MLP neurons of a small language model. Each row is named by its layer, matrix (down: output weights) and neuron, and shows model dimensions 128-223. Each number is 500 + 50 x the weight over its row's rms, rounded and kept within 0 to 999. Numbers have three digits each. A neuron's up and down rows have the sign that makes its largest values positive.
A block is one neuron, or neurons of one layer that tend to fire together. After each block is what it responds to, as a language model described it from the Wikipedia text at the highest values.

L7.down265:441623488435561651529578446524459517515487582473488563403403492552528503479495496569520563584441491442418457452528467421552405469540486430442530475593475513461440549484453552516518476552458422554445443514562461421520526454533561520452516455532446501488426467516554499416523487507354514384
L7.down599:469390504508565498540455550485505459366439476534475473541582499505462470474520469388526554475534525526524548486498498535491472542581617496475484474497567474549577569491434497497554531541472540470456407461433545444521440488425489494478451433574539475542542494443557559426397512502586511477
L7.down713:432532483485487494467396447453457483398404501482424528531544344582517477545435489526463600500432558464433416571577548546530452540547437500542417464437522482525541519517427449462529437518419505463460468469355544491505494548524457573392583524488411452486608518576513544477430396521465527357
L7.down840:462447547554460482467437527514476552538555530447469609540545452664473531476546468510503555484517519545516489481461442579494574416446407553470485466425469475439399490546507477458502505529578511435470568422637555517461523434573596478437544543550552468471471430438447450535462527407452496468
L7.down1342:505445512445477510514463605523525565471469514425530535611559536476498534396400524549507416567496579503551504463507432553573458411498559546407555428383476504533435523370426526575489493485552435568465503520416544449518475397435573518455550540476572490466400530540483487503519643514472483564
L7.down1603:473441569411545581467433471439443472473519469489543552451514449568558502433490470528518423480539512574563425364442471532501458461496464520456564515536606496490513512547447481464534533443483443452512577508525462469502412490515553525479555491618477509537469575501476452522520553479551512539
L7.down2213:545450504446570535564444459506542488519544479463444541475441529487417480539426559465523496512506483495486514558583499543471493434440540518451534537475530515590561551574488488523455496491536522467469525529562523517503510497566403493481535430480514540467475463508444543388426483490508501494
L7.down2341:570468560507429527536469586588482493505544462497573456468532528463447490528517513477519443464513498528442533566532536521491531458471503475471538519435560521570494521569486567536424499493445498502520497467522488651600477466569556519497510510456550464581450409473629550443515499452538498496
Responds to: Table cell separators. Column separators and closing brackets right after numbers in sports and statistics tables, e.g. the pipe before goal difference, or "(15)" in career lists; occasionally mid-word fragments.

L7.down875:517490550387501470473535534450537508582481491386456454525553539402456535526547517485550521549497544530503484492473561531502484532486504497514483471452447518468570459451484436505496490448504557520476501536470549552479502535483482488495402496505537501579486485574505419444508543526577534544
L7.down1186:462410571529459551602452388530546483422497518442506443523471526538411521434433451496414520490518598628549448534504512490516437416508586618452544500489506483507555476467467478479479555501617479489414483647464450541519473535487529494444402547360438495491409410496448527562512480563555422468
L7.down1223:516517526457430540496529468528472437406434541430465481529510479519554468575501446512515496490383539516501530449573458469494576522508470574426467520508391486501558466428577439415454547371415520533512533520502502432464458443449538486615510520395468466447495493436451465553526558467505510521
L7.down1295:541541514465394519436553571457548477395539602408587475416529546460506543510449545364471585437463492539573462430457527514406364518537566474499528607469439482549435532406401465501565534440430500573589535481402537484462376560456514460470480553446526455516542493604505325500502575442564457471
L7.down1665:467508567441509499498472508492454510535472485570514438476577425422445440431455455436504458470476452482453523510399486572453477509557530449468567587624516548474545495559441468487578523487457491460478480501542493488590512484470486479438550602441520458513519403388568523527493463557525497475
L7.down2075:532480440477417470566475531439478496541494476519479422579558518426572517438538536530483439414497528606450523508458527567487425481551544591503516514466433422565564552550444517507580476465456503555503491466495504487504460486562484429448435500510530530502485429441539419485517477449448461517
L7.down2165:481497470408448502394498457485571472522541453495417489505508589504511576495531617429502501543546531617490409550487452533460487524531466528552474598413461446586427524494493469517423508502451532492492500600505555501439457452507519517457607553523523471514430589496526505618568532423500520576
L7.down2360:593525604551565545508475515538573403559516500494508489539520425399546541519524459507428598464591475495463473532515541494540476462530567423497519533565571478495489475505440409511562464447498460535396464539430535457515388606489536525436571504437520493545507538426537491524458415473566427528
Responds to: Possessive apostrophe. Fires on the apostrophe of a possessive 's after a noun or name, as in country's, world's, song's; weakly on the 0 of decades like 1930s.

L5.down79:388474446478569456458561528430422607526611421441482374466505508552490480467513469464499390435560511405494495442461492458442514446492534577478470398426421558496432469518520447532557434502439484518548452499503474434548391512502586468492460489591544487541457559499490419472548582532512497460
L5.down166:428569521424458588450410555511515534526564438445605545446491462521513506442450455583479558496502483490487514459517563395474452561478431435494510495615573575635457484524548498465575460567451501398458481545452486481514497458454427481459468580407536429486485470490504437514485610552567519470
L5.down399:472492543475583473502551470451496477528512457433497518491484419431466471476510371506468528457503511458475367559498495427408516465513463424509474457500486455641479553485502463465517448526525519437513495438511454427512480498524470470423472557595563472448514460552497538490500445497597512423
L5.down744:404556523417526471443396447503526503526581464442508538342474474497498528517452516576498510504485419414488448551530500537456449427561476474448457494511512471435446439557527475531510594512525494544539547497356518522537467468561532469482550546503572531440591484467468402474547492501582518490
L5.down921:492530479495394519567503533495530507540449522478369470503477447446480478481464529492463519529502497538520499488415545463463468389540476467496631588492510471598530547484603515476522525546561413543500543542465469480525481449534520509467591507500561556438474529421431489530479438537519533524
L5.down1636:498567516439527491551500342499483575435559488562454506448486479478457558474500417472519455616536582446481440526490605480405433472528465436528546490510469542455386474555478454505548473564452551515478435495467576464395491484571498458510477482490565388458513542458530501540438431533582452508
L5.down1661:502486427426523521496505526500495496530530466566438454511398463530520530557537478526430494500557541496553585405488500599484411546478527558491546534500500512556489565500499520473407571548494446474533487513445499425399492437482439576588545599519555548464500554492464490551460475498565509462
L5.down2023:490503572475503498560510424488531470498491476530532445539535511494553572416554473562521501539525527420544503493462477475566586566518413351521527377526488522602452552560557498440562482509485517473600498544532521508493435478466480496403419551515462509502549500501579536523519433570480623460
Responds to: Head noun of determiner phrase. Fires on the head noun, or its last word piece, right after a determiner or ranking adjective, as in "principal objective", "another reason", "the main source".

L5.down504:490541517442500469503514509464461475590516539461524500512577535503478497441540424422527589459538500495443442463530625551534491497545478476439534548529489521510474526480514494489401437414411440503574484546528556507473441473545484530589495440512485505522563545499563564495555397499427543358
L5.down972:534435560494459546544465535621565468604486462579443484446476423459489437480482458499606586491485523523512486547489534520475448470485492459561518504436540493550466526554445561521469510502516508536503491503544522519462481438608542549450490461556545474466527406495546532449522536451607507418
L5.down1106:445433602426424456525482453521530542498449470509513482455461506512482473522512600520505565539462465524539472495546528514512478509599499538512496531584510601406448507523541495544448460518440540492544474562488505498444477492503468468498426520607487550440380491589554567608505518482410487455
L5.down1313:523439478487566564503531501582557548552507573474579468474546494432560490455514519539552511478497531449506456512556515489487472501463508527537507415446520474530479576518501531396468506393512473529501534598447498437540480539494445542463534511444546475476562474471491480551565486481401542526
L5.down1643:493499473486443546567483478452557578452524450553513551558559407570532459479439471493465464395489452423504477456526444475517492441484486493495466483525573455487427467406437530575539474491412539496466539557450489457525504483469440553491471447527449490555480521474486513605575499449532493495
L5.down1747:457514510562476484468501465467397483550479565472496429501468488478488521507441489626529422596491459480521457515496436488549434484504422564575472550352422449492471474559469508514510524554520436454464449521467525486431569431558464628540441462514485475483557533499491486577518473511526479513
L5.down1945:573610534543396488479499527510505504476561423501518451495462485523509531515451429489544494547536488506573597504462581619460441461493532473525501630521428456551438398505548505532474561548525417467611481510499533496450514486526473519539512469507457478573534414509503463521501530518449555527
L5.down2125:549480517416583463436486523544474482511442480536417584473476441472446513459495535519488539474503568452470517571496599536614492384540519472556455521504517559452480481571434524516484431550522388379501515588486490527556566474409482476496539466530427422539411444542520532520500467514462578394
Responds to: Year decade digit. The third digit of four-digit years in historical dates, e.g. the 8 in 1887, 4 in 1945, 2 in 1927; occasionally mid-word pieces.

L5.down538:468492530514561463475500522543465447482535457523564394457548485469525468538542597433564527561435538459518526419581531464511461448461624484572461528500493412466450481526515462496501542394444493526395538443507507477475452511546519433534506485523503398501551513475540421499476464506521528512
L5.down943:536494516503528463457482554586492494377441572540468588447531414510566523585478490501465589465494461459507463510497432465452504520541504454557483421530458537488577521582456546414620620407440508470440551519488531520514501630614482471537516442541490560423497432548434493470458485403535474439
L5.down960:445451501547479555424499483500541565516497544465542471505605597538460487455530495386404461493443493563511431435508458497468493491510498418478562398510452635505485411458505467491440460544532520511485483579456492508407539537486512567433510521570511552478512511477534488411531476490490558368
L5.down1065:449461469407617501559505544469583436488424522527512502571439571557563488509476522505539556509503566480455524463470487440642514567477460489523513494557474437619510468521437598543499458459486464462503470554450477554503526549488481538489432494580487436497470483594518433444529473581467491548
L5.down1319:496466531466531547468477484445490509522520597538496596492469502575515552566518479494527525472456484527512597496521519533499512447473484508461543542452445456551488442535518587518482510437513490596521461494495521401542562605462560479538502546470546541466477558453462538551529445484447369512
L5.down1427:581522549485411489527520466459551554479410445560507536585572592514535501497493534553500591515515516409530602500556615567550503395477481600464527469512493480518494503547510567473577526509475483523434552425475455536423445483545531574525489475574490364470509518570443515488532550595469462441
L5.down1820:526578599520435444567622467520528512431512556579420527496417571520502546564471400472585504551500474532480522450474482525493518438526508539504510510471622528484548455498485493437478604585538572437535516507491552486408515517543517559498428444622434499477437545581477384534505514505462502461
L5.down2200:518531566605535489549444576455490588484457500542486471601502467525454519446521473481552444553517459539388630482558476371504388524543488467551431473448512453437475496413496569411504428461434413402439478554386506404511536530416541535638441537515436575517454541435525475492462448461430456570
Responds to: Statistics table cells. Fires on the start of a cell late in a row of numeric tables, such as sports stats, league tables, career records and climate data, e.g. | 3, ; 26, GD.

L7.down231:446476547472552623595550465519459552441431465529495414492548533561470545587496451433536509605462498562509468477446496517514547468466511508513556511452465545413530474525537523584445461488453456607481511490514564454529436498571521489627490565549554474489543546577517466449521558486405381512
L7.down266:602482427487533548581412590575464561445503533532502469526601488538508450466452569480421444418517505516461434532564498526582491458512504496479302488532458523419557531437470558500449592507512483567479578458511516485441535490543509559445517518519452471477521523460535496605628481469465485500
L7.down1338:456518519502589466518551495402514519556374589473447458458477530535532486428430394548476592463518494396537514406559571532497558521431494481552408498556542550408479547549467462493521486557375410529466391488578502520543482556429397498514489562563403476572466503632411529466527460477484441434
L7.down1694:506518552501563586512548558535495443479550569511455561461462607512522518458388504519452534519467517513497419560510522591574452511492550394470430468549512487566455455554536520402474465424513536501483502499420619370443501364540440502581426527529514595519529500475484505459517533469497540556
L7.down1973:508578507492540404439479485478471461518471450461528527430526425528584453551474522479469655493513498387488442489542523531494431559523449532498557598416481470627523477455484479436520501486650474463413463477466476502586473519507502472473485452493482435460563514601567413566444508541482490555
L7.down2074:440517425525527502445497543465465405485478450525448500366517519463478518427565520510536508465556519599502540483447539439583438617482520428434463445495458471527398568507520515535446584557519535455468366576466398486546511581408440501511512437464432600600555460557467549410495556491505508583
L7.down2263:507487466405476547458584441476456506460502466548443488490559450443512443498425535463531497517514569545454512512488503468540511521475539538569517549478447408467411606513572497483415524569465459442496485528497408455572556570515450555529512490508506468479509454578537481551419535577479434535
L7.down2306:502485577483498547573543533384506566488566549543490473525477601556547504585574558509444499520475489511529591510416452471437461510554481557498559544427461538475598561492509499485461536447535510517503499591495480435511547552504444514395504612458501372517430513485428538616488525498604526515
Responds to: Table column headers for people. Header words in Wikipedia tables and infobox fields naming the person column, e.g. Singer(s), Rider, Player, Candidate, Author(s), Screenplay by.

L9.down1477:490505496461554524486550580452503512502485559585548549543495521574578460575590562489439526443444487501493544449506508551538527597562544374603469511407430566555466458439515576606450515383535551502476520435460349453493462528451508415479513547439524542561481464486479475460506462468522519410
Responds to: Numeric cell spacers. The space opening a cell after a pipe or semicolon in sports statistics tables, right before a digit, as in | 0 |, plus middle digits of years (18'5'9, 20'1'7).

L7.down158:397538479513492482615486539599468560531470498464477542540576476518462481490434505490432470593570582468582422465535458449491452542508441499489554486506521473585475511433483433516488522530501458458503423529391477443599534482532586483459490560523484487544503455488497493537486523502508484537
L7.down876:578478504487490504530423508504503505382424545361489501518540472479460545498435486528411531521583496607571499550378610541471501483541453514493592461493501489367429447504531442361392558479483521512510430535512513530483591479595520429481473514469519509501460442509418606573478619536446489455
L7.down1551:502481589509440614457474513465512538468448508504480435438509473404468584406550524496387474489546493481441462573475465562514566497445495420516419465467564511523422564530611493409533421454587548420445464521508529498552461434495511517487516488588448533480543505583549387432445500485559512530
L7.down1820:453451419458528509539474520495479517504509568447489543521466449613492429527474517601537503533394504491560485475449453568537412516517508490445574533396501555528641458490534561490533534453472484536452453479523483560542436478493573457500509480501547474421523485529483493469417558424460489508
L7.down1920:545544499452508458491547475490489485437481465465469547494516534508575532495361530539583484551509567571545464490506533527431415523535550474518376532487508492497481511466524464509493397522525436448538530561515488462594549503422419572484527526491488459491511500491454464418518400478436477543
L7.down1943:564518454471501580485418474510448483572467627481475653508559470483488510612556504569430409508491504542493508452480477473414479508483525484516579484502471527584442492563525454492446494485517526506523464528492519546522487545551478490504517519549451424492459500595432553495558445528437431590
L7.down1974:485501428562562454456475391474469587466487469503516496497607476532509537491525440534504541504397487553527541518425405502491459438479500550534602504497554475497494486526377509525452492536441462521447523505373528495482439594501490479550498495506548415535429510575491472504494522464466506501
L7.down1981:504514635507489478493391451442376504444455564464480433527546464496473486488440524560512478543481535600432439476459571577476536592465461411450514459419478503419501455587487474478529506567539466434437492421511535552473550495582500531445530515446488552538500498475493574495403463410433616489
Responds to: Foreign word endings. Final word-piece completing a non-English word or name, often Romance, such as polít-ica, Internac-ional, More-ira, Promoz-ione, usually before a comma or pipe.

L9.down300:477499423554524486588467527570451492484580478409483512404452545534484473439433492652528476496480413492503470463504420398536552466514517529548454547467628539356560439564645496443511467416519443577536524452449575549459492531530502520564529438419490543444470442559467459466518558466406522397
Responds to: Foreign-name final pieces. Word-final subword pieces, often a vowel like i, a, e, ending foreign proper names in lists and tables, such as Magg-i, Cerion-i, Malaw-i.

L9.down615:469550499543542418608444588548463541537443442563530471515479464460468498451555583391492411482494598519409367545504459439522441468429511509519518504484556583520503504510518518532542572551517439549505469545416504575489513623566544593484519458401477429547458507499457539533580470565462514448
Responds to: Year and era expressions. Digits partway through four-digit years (the 9 in 1961, the 8 in 1866), and words like the, early, mid that start time periods.

L5.down662:527459523512581499513473493500422415518469495519561466492466582451593448402558467579484517475464484450459437515456442512463480443544511497409444556455433523413561481539529564439560467484472508441406514497495455531427431520458496583521446449447432487527508535468499460536562557592540599445
L5.down1289:440444424515424477503581524491486558495508516496510529478461524558446485504590460435493484481484527502472637540534513571512375526556484477630503475572489570519435537470522486486519478544483522549521587611546489446540466436485621456473453517544481428507505548602505456511506539505419552492
L5.down1522:457508489530489475451492497511480490548513529484541487404478473459493555456606485525521489410592457613512564454407493595481439485529430542538531628466530501456567491484483503499557602466517408503606543449465510398562452527586638552522495485517463545565514567503491490437529520498511455498
L5.down1549:484538426421454497466445462547562521508568549413487463523540462420479532475489451556553477456510513496485423517521483470543476484497462552521431576521513495519421499460454412421358437486460472494526526414434525539614580427528509588617509502470522491457433498435504544523486494533465559490
L5.down1608:479488460524461529431535481484456517388523550449523526530475419620579431492527443443474565564495448531547490476543477429509432428515536444550482517489458534522491495532533536402460485381443513550551599497443485495580399490420436496539517513538577486490526547494546458484543529527567523479
L5.down1818:526452447547550566511481514503521518498623572558468505511534556514545587551489460496478580509378494555568556549534516533462493522489473423461515527485461542508529498511594478596489562471560509537524525397535455476503487525393490433465476483465419552468578545536506536588451439574489562488
L5.down1846:529442462491476503468494537492502544476541462486508553477475408501518545425461407487548438436500591543488523489448521629462501554461454386464457467520459516514456463443400427505397463595414547520574463561530461509559456482488503434616557414545499541489485488536470492444496486527434555442
L5.down2097:485441572459468511538593498499522457574475550469547424495459574436399495440507449547544452497499496578510608497527435560478418498425537518463422477472503554569474424546563472545460560459506539427452468480609532447533572424564452508460504523564464503390479536409584562440482522559495531492
Responds to: Noun-completing suffix pieces. Final word pieces that finish a multi-token noun, often a suffix or plural ending, such as dement-ia, inst-ability, fluctu-ations, buttress-es; the next token is usually a period, comma, and, of or in.

L5.down10:488570487498483477497502558558434504401515509459614575452505506479491558457523456504517496526487497497528523459525539452520538576554514504484615449558551582364439472589525513562499452524506564516608456516499529456527456535436570572512491437405529460508523499520548484519570472606449525493
L5.down388:455471553557549475492502494498515438402454488477593539415643436469504543427500508502422485561437505525477477630475492517543458486500537540568387468459525583507527412593586533442468465455573487446514522558506541454478495536528436453431561443573479494536517522535419478557451522462464484457
L5.down738:544479508476526647532505467522433568570517537499523501380542491507540587552443634517414524456611481509466511491563585514411523457477509403498505445463544497486417448383389485440630505597454517488520459530458576611497488582474624508532508531537633576525515567555528486507460407592498512422
L5.down952:459430484468467532417455509475537575506474467578532514602546511550512444517500534495492369457437406361555452518537485492518506508530480507446484478538485483467490550587534547475612527508485552468529442547510485522383617525498503424544516508441507552475535544467470501528481523490455454429
L5.down1321:578456583463458474595511510532456419527472425513542478475471537553550491479552575518452479510529403467623413491582503605485467432381553565532408518457503520541427517466541482565482597538459495473443404498435575437443517524441537454468478538396544508422472561507423539552560477478465493486
L5.down1489:481533486501541538528532503509391505515541560521442515508491495554464573486426559494456448471447451504520524537501561512574488538491464486508485434593548467481404564348474488467545505445546527565511543460420536540455507639500538476469523600468540495496474471598521554463460529444397464475
L5.down1607:500440610547577563511483559468494567525570516435489484448543501485512529420371552537497526529530437489539491468478458456440520560494538466467518522490465505488432539486467438489621489445486542523565528498622574444442507499508467511508497622459427539488464486457475556538463425472424482484
L5.down2149:580443401433438560561553441543425557460490537452433523531503464521428543433473403456463487468476513493477493595478560498521511596530506530480467447477527539583575564466425504516542401458504536618554433496593556451522402432534531497511471464475585584483546449474456546536578493418520567509
Responds to: Foreign name endings. Final word-piece endings that complete Italian, Romanian, Slavic or Spanish proper names and words, usually in athlete lists or tables, such as -ini, -ia, -ova, -u.

L9.down513:470571531516489485571522516539511535435535563491549503420482442560550457485528519495438459536479490494557404498448550518406498395459488619521398453428500610480561436508431531478567476452455476502401498403451494500432403538540524398457604449498464461496514625473441427550614603530508487527
Responds to: Attributive adjectives after determiners. Completing tokens of evaluative adjectives between an article and its noun (typical, important, unusual, main, rare, biggest), plus apostrophes in 's and contractions.

L7.down469:477499434405528534518457631448439544398455519519538567542532466487531489509533504471520454553568455456620450452516589480417467554483521476542542468471490546427522486473533585419460533478433513474368479656537571510504521489462539617450503418479475478445473451463429555523655487577445520564
L7.down557:554547476462490581551476517595512510410495571456498529544523474434379416547426563545478552514454486469515571483403519416477397502540502528524631520545563501608443530477574463502518557520542543488474541510447498451513442491576503505549484458520514536532513582492527500421587494610542570527
L7.down789:468447517519539475571444601479540541453469492522527563519494454461551451487435474576532595476322556494506531497605441540637517518529461494499521443492426507516437521468497590556459407504582565582544474423541500523593515465510540459544427567394591563536433495455499519490545511549443412432
L7.down943:534495576466411540599555507583497396512536466516427474460519480365567458494482402546512537600499509569555466442483450453529479545461451434484499477481454567440520486374464498491563448522437473492409426520532536466455519478455549506514456437470512461452460455483481519542501493479519473594
L7.down1290:475518517549521503508493506482415493485473477533473538557492457514552429590494428517457563449520513547412498518571482473515504418583525438497517459493594533514539494447487566469480525511515411503440524506644533508513547470556459416466482459410422467524552499463535543519482578573475504628
L7.down1777:436435462422467508498476485487503479601515521494411486470424439537465526503360455496466505554427544485477532587569441566471586416400493525510530613537527502457576462393433483538540548531487454549640537505485498430422437506505575428483463454486528465483458462565418422453507452453570530480
L7.down1962:463536535539528557489472479454500516496550546491517463495526520471485464571523486363603529594476576374551509432528531615515501538504499516420490503474576498576545373548595556479551526496599590416505357497454496534439388496408540451555550462539429477525497490546534511525491487587548523457
L7.down2027:447586539574529613481526447518464494541537450504496434536497368493465571461423349448466475514572551412506411556516478522505529508439440526565501498452483515480459476403481536498519422416475521587465474459578547547463459484465548582577475480451481487606499470523460429477544467567554596538
Responds to: Purpose and intention nouns. Fires on nouns of goal or intention, and heads of purpose phrases, that expect a following to or of: objective, effort, aim, desire, in order, in response, in addition.

L9.down1967:630530443466503472597507610413559554543483550511519467532484485504486443563589470573553494472489429492511572482518556544584473484542369469498478513511519492409496474497549592595505481470522351534548600504490535451540510456536424541547552532520506441514441542577513602532662518490375578482
Responds to: Plural noun endings. Plural suffixes ending a noun, usually mid-sentence before a preposition or punctuation, such as -s, -es, -ers, -ions in grooves, wires, fighters, propositions.

L5.down469:525473421561483526404414507490465524413461497477397472536508488494456534466563516437421559511554558475410512403523482542508532402410396551461484473527423425613544438460502453458499547475521576531594425500551450565466454461547475590450523596445420507499543477542521487510419510506503536420
L5.down672:514450489543492467579493577471584544488587556558464446457502560461410530507515555404511527505410553453494445521473525541487515490507465460425468494482508515550611548465474404602518528531534446475484401379424470448491409561416486498485509522557519468492507507461523510522492509600446483493
L5.down1078:433560473448474445634511477500439451535489437501551551430494518457555478542527508592538528497524544478392509449586540506536458544491450440500508490450523532478482482459487496486531517510443549567536505505523535508412556474496510444574492569450414494508541472511531478538568492524459453419
L5.down1082:453427488512562540497491480535486570562509589513485443454566567508540538530432498476549451530487553541462412400534566485508488527445540562410427404467532500451498556565495447548490539522492557546461458544537592520411490525500592417488511539513397521467530493467582486475533386466510508461
L5.down1095:569570537503578485476482468527508494465508597457601498494585491380508528500512445488476499547458567514525501395423548443508580412542544469540502422490534503441456460457473508544511481592481465496634456457455460500382483515566583544515455524469545515586588488522530458505517572532452485536
L5.down1152:398623496402618495519466523530483477547569468593536571427503496538464485526572418563569466483552598411475447479507556505535449523493465588546527494429579494460523493570438470507467487483437552542471427460530497489472553536486466508524427489463496372511418477507477490539526529453417489510
L5.down2314:491516513452502620447607504469499527505522577530550617536533527582451548532479532552455576456438495408495425471492519547512493510479499465479573459515495484557526511460618515480536478601621428461455525457455459479489487465490557464512577513562465510469502439558483473473615511567480510514
L5.down2335:430568483451545514530613532473578521489465650551507614379447479409485530494526615525514449551456595440527407514578527498419589507430478490510524410443543560512540520480592409499457551525521499416482505517488505459534464474509463501584493477457433401516462476481397498557521390465399481512
Responds to: Table headers and birth-date ends. Fires on column-header words after a pipe in wiki tables (Title, Candidate, Club) and on final year digits or closing parentheses after birth dates, as in "(born 1968)".

L7.down566:529412549490484503459506487473445465476486538559460448419521607539576563550519456528514483570490552525438628442465477657417483485486504545438470580499535442574497487440461529582501534501397491525383510429515480505527414466479518513409529567517477504490474470549501549510537611495437601431
L7.down938:435537514554476441541635540481491460474479567418484557459512526463459453463495486542518466485454544480479559491513579589536512488520487439544609397440456461499591421503493516522466599571554536518461490541402500451548404605466587513453442463438493432506568518546548541540530504478519453409
L7.down1073:419560467491430506523476461461527493594443438547609542393401523536549499623507450472475592577649537471488451500494472508472514543473522473515562449494546480513443557489462406472518514431462506525526544426493524463424427462404519429506500442470516520506470500624472518481525447540559492562
L7.down1312:470487511499532430471518463515594437515387544624446539447528521491488557493547478593529524562513469516480549447521457589584487457558459501492455432496458539464511498508557466482548549495522596514456600495567520492499485480504493495484451346489524519558388498445441578495559467475476526449
L7.down1528:518531566507472604551408435486490433511479511471466594529399490534545457546412461514556386561488527392466479536554459536483496436522455522435498483476497468581518427477489432544491499478473556466516461416508480425474520538523459495474473410465537483463578540529576539451473507471491405520
L7.down1867:503601628584553465485604555558519421475576524467499457448425582557539609518566485549504536567503554512491585466486491563474465563490529492319520535432474569533525554443530495493444568494521593519519561425486513441476481524537496522457401417485561444515551595426507474494516529479520589479
L7.down1992:472506521569455448510535531577470437471529516471526562535530489484448433432531547533491509462510511484486589502511473510465423522430502560437464522462424520502477492504493502576496435534486497525490480521434503482538495550555584534499423426491405556523655612533493497506551530456482533356
L7.down2098:501611498470534455478455502502620484559453546468467521468463503563420487530503398658547512481596427482496533479405537551545406530531381523464540564431526422509481488440568546520501542477483444496466505522497522501572556541442534539529480504523493548531419496586510547481518542601453477357
Responds to: Noun-completing final subword. Final word-piece that finishes a multi-token noun, often a disease or abstract condition, as in dementia, osteoporosis, instability, magnetism.

L7.down69:486397558389534572490438557505442461451485547468559533502510521439366604448487552585548516498608549460459503500455521533426433518436550406576593535481500576498513497451472493573568507554447492532383597440431587435604553460442551496487553526515418539520515452533441477572508479561463458452
L7.down961:450470499412453532540468439481428461456522458484471529441436518461454517468478560549591484555500424446499421499508447537536450496522474568534531603454511464488496440521506499572520453570478455449496540463466607533613411514554424489492457484494480533575528530483420477448467472461390513456
L7.down1307:532543488469496383468509589509445568544483535476548529463486500480432496569474556503354472459469507518392516473457515508387390374499484479525495553409492536529394411479577517410532497609429434450516530533472517482462505512516472551495482428522545483410477415488517534522523573543432521524
L7.down1377:516502438428514488511524560605466518505572442505415482481501535433503469386461501466441451569488479522515482483505513490485525433520545595444526429512532528483386485488447528464474523515521457568526508558454534569493507432497480576460581514489390521558520464484501543512482417549492504501
L7.down1487:482480513566633520458498532402513469546464465534480604506502438534509565648457490513507492555459568450508516471484515533565523511465484470465423489571560526513443578502516477503408567446589485548497543507457516372572434436507410548523427431474497520500543435510542508509468489545456530472
L7.down1646:456564448462495477517426515466472474541477539541491524487451436503527529511403471488514441493516464512396347503480512473553484499417494582483523494417494540524506610497541520517493558467430543441450541449479589413539495575531490499486461469518609528458442494543460561540524517616549481539
L7.down1927:458517453501529511577490522429455491513522494479463565468536527468496469533480558414493463450420523510502510570507567503433494428475513543546529502528448549492563442555457477407524478459457462500507501385510540567572483560515461505473513404604561602472629535470502503548589415405444471519
L7.down2329:483482473485492444562538486462463443588568503492589460550564469527415447582441503586576542529476465505522535427508538497505477525495566455466547501549450554591520548495467498413391446464559533475406460448498538384458496578482569461457496462454481422507587361381484553457538595553573577433
Responds to: Year decade digit. The third digit of four-digit years (the decade), e.g. the 9 in 1798 or the 6 in 1562, across dates in biographies and lists.

L5.down238:495537523526499462446545498368432476461494465403596500490529485456509554534492564410442538572525554617487454559532475539529468426533513458580504526670458476543516555399501532426590473424516534639579528430461480450595471490497558600472498559493533362477486542478473478521549468479573564589
L5.down610:467559425537486517443500508525395454467620532575539513581530446465558510551528661513467545525529444502446445484464468568438628457561507485532396566492560593451513359440475441506494464482535477492422462504578511468466484507542531506521602497612462492500535551579497536493530429471562580490
L5.down731:538500468426499520489478528466598501478420608530488501545476465486481560377530430381492501518473502497500494445436575489428467529358510565573463488520575460570458525364469458545459384514488506488388480577456559580489468583484478568524573437497518425470457517490523504450543486484472646582
L5.down866:428537446543548496470598496485494511459549582560582579503461483508536500499499517435406495481483572483498539537519500493575517490500592591453560496474465614437520516524491574521499410613521467493614518565500473515540477602504459552496608500447543451490570498518502483493549461537391470442
L5.down1031:539462560539536428522524514414526453485382546473418547545522508579522490486498556473435466403534505425473529479496445423501533608548475561438502478422461563546496480495437548476538426562438503406535495526507510428561491562501433431548529425470519489443511467546484497517566547540472512502
L5.down1316:408493464578515487521526568468462501432567563399456423543468516577512490416456525479524468432447411471462494444467488532519511492505514440518478396516487543429551526497426586417439464542457504459465561578436453510464440496521469515478512524543457468522560429466469384487476482509514443502
L5.down1985:442510429548515495429553487538449515492513507440447502480443435420487500516577509409445466501485360532504515475513547459427502460486460512569517524531467543421582541439553584544505459600449558522474520492499489497501360525462559501527531543476551581472569511465487456531514494442548517484
L5.down2016:508595533445439540496542529388409535532517594491543549630436505663553507391537489592473491560599431473589444511406437548596518528390512488480549464558602622509488465523492512540516487396497488606424539488544452451572533500465522536573457528587506545529517499529441515519615540574527444467
Responds to: Mid-word verb fragments. Word-piece fragments inside verbs or contractions, often right after "to", "was", or a subject, such as kid-n-ap, did-n't, ut-il-ized, el-iminate.

L9.down387:493540581544537493518545434466525431552425419413448577426497449583458564497468450516489520488511434522557564515453487456461559572550455526459463564503553574459507540477530487418488462435390485422454427563478525518526506506568392480501565470567500485394496491413456461498603534501491618540
Responds to: Negative contraction auxiliaries. The verb piece just before n't in negations, as in don't, did|n't, was|n't, plus plot-summary verbs after a subject such as came, ends, manages.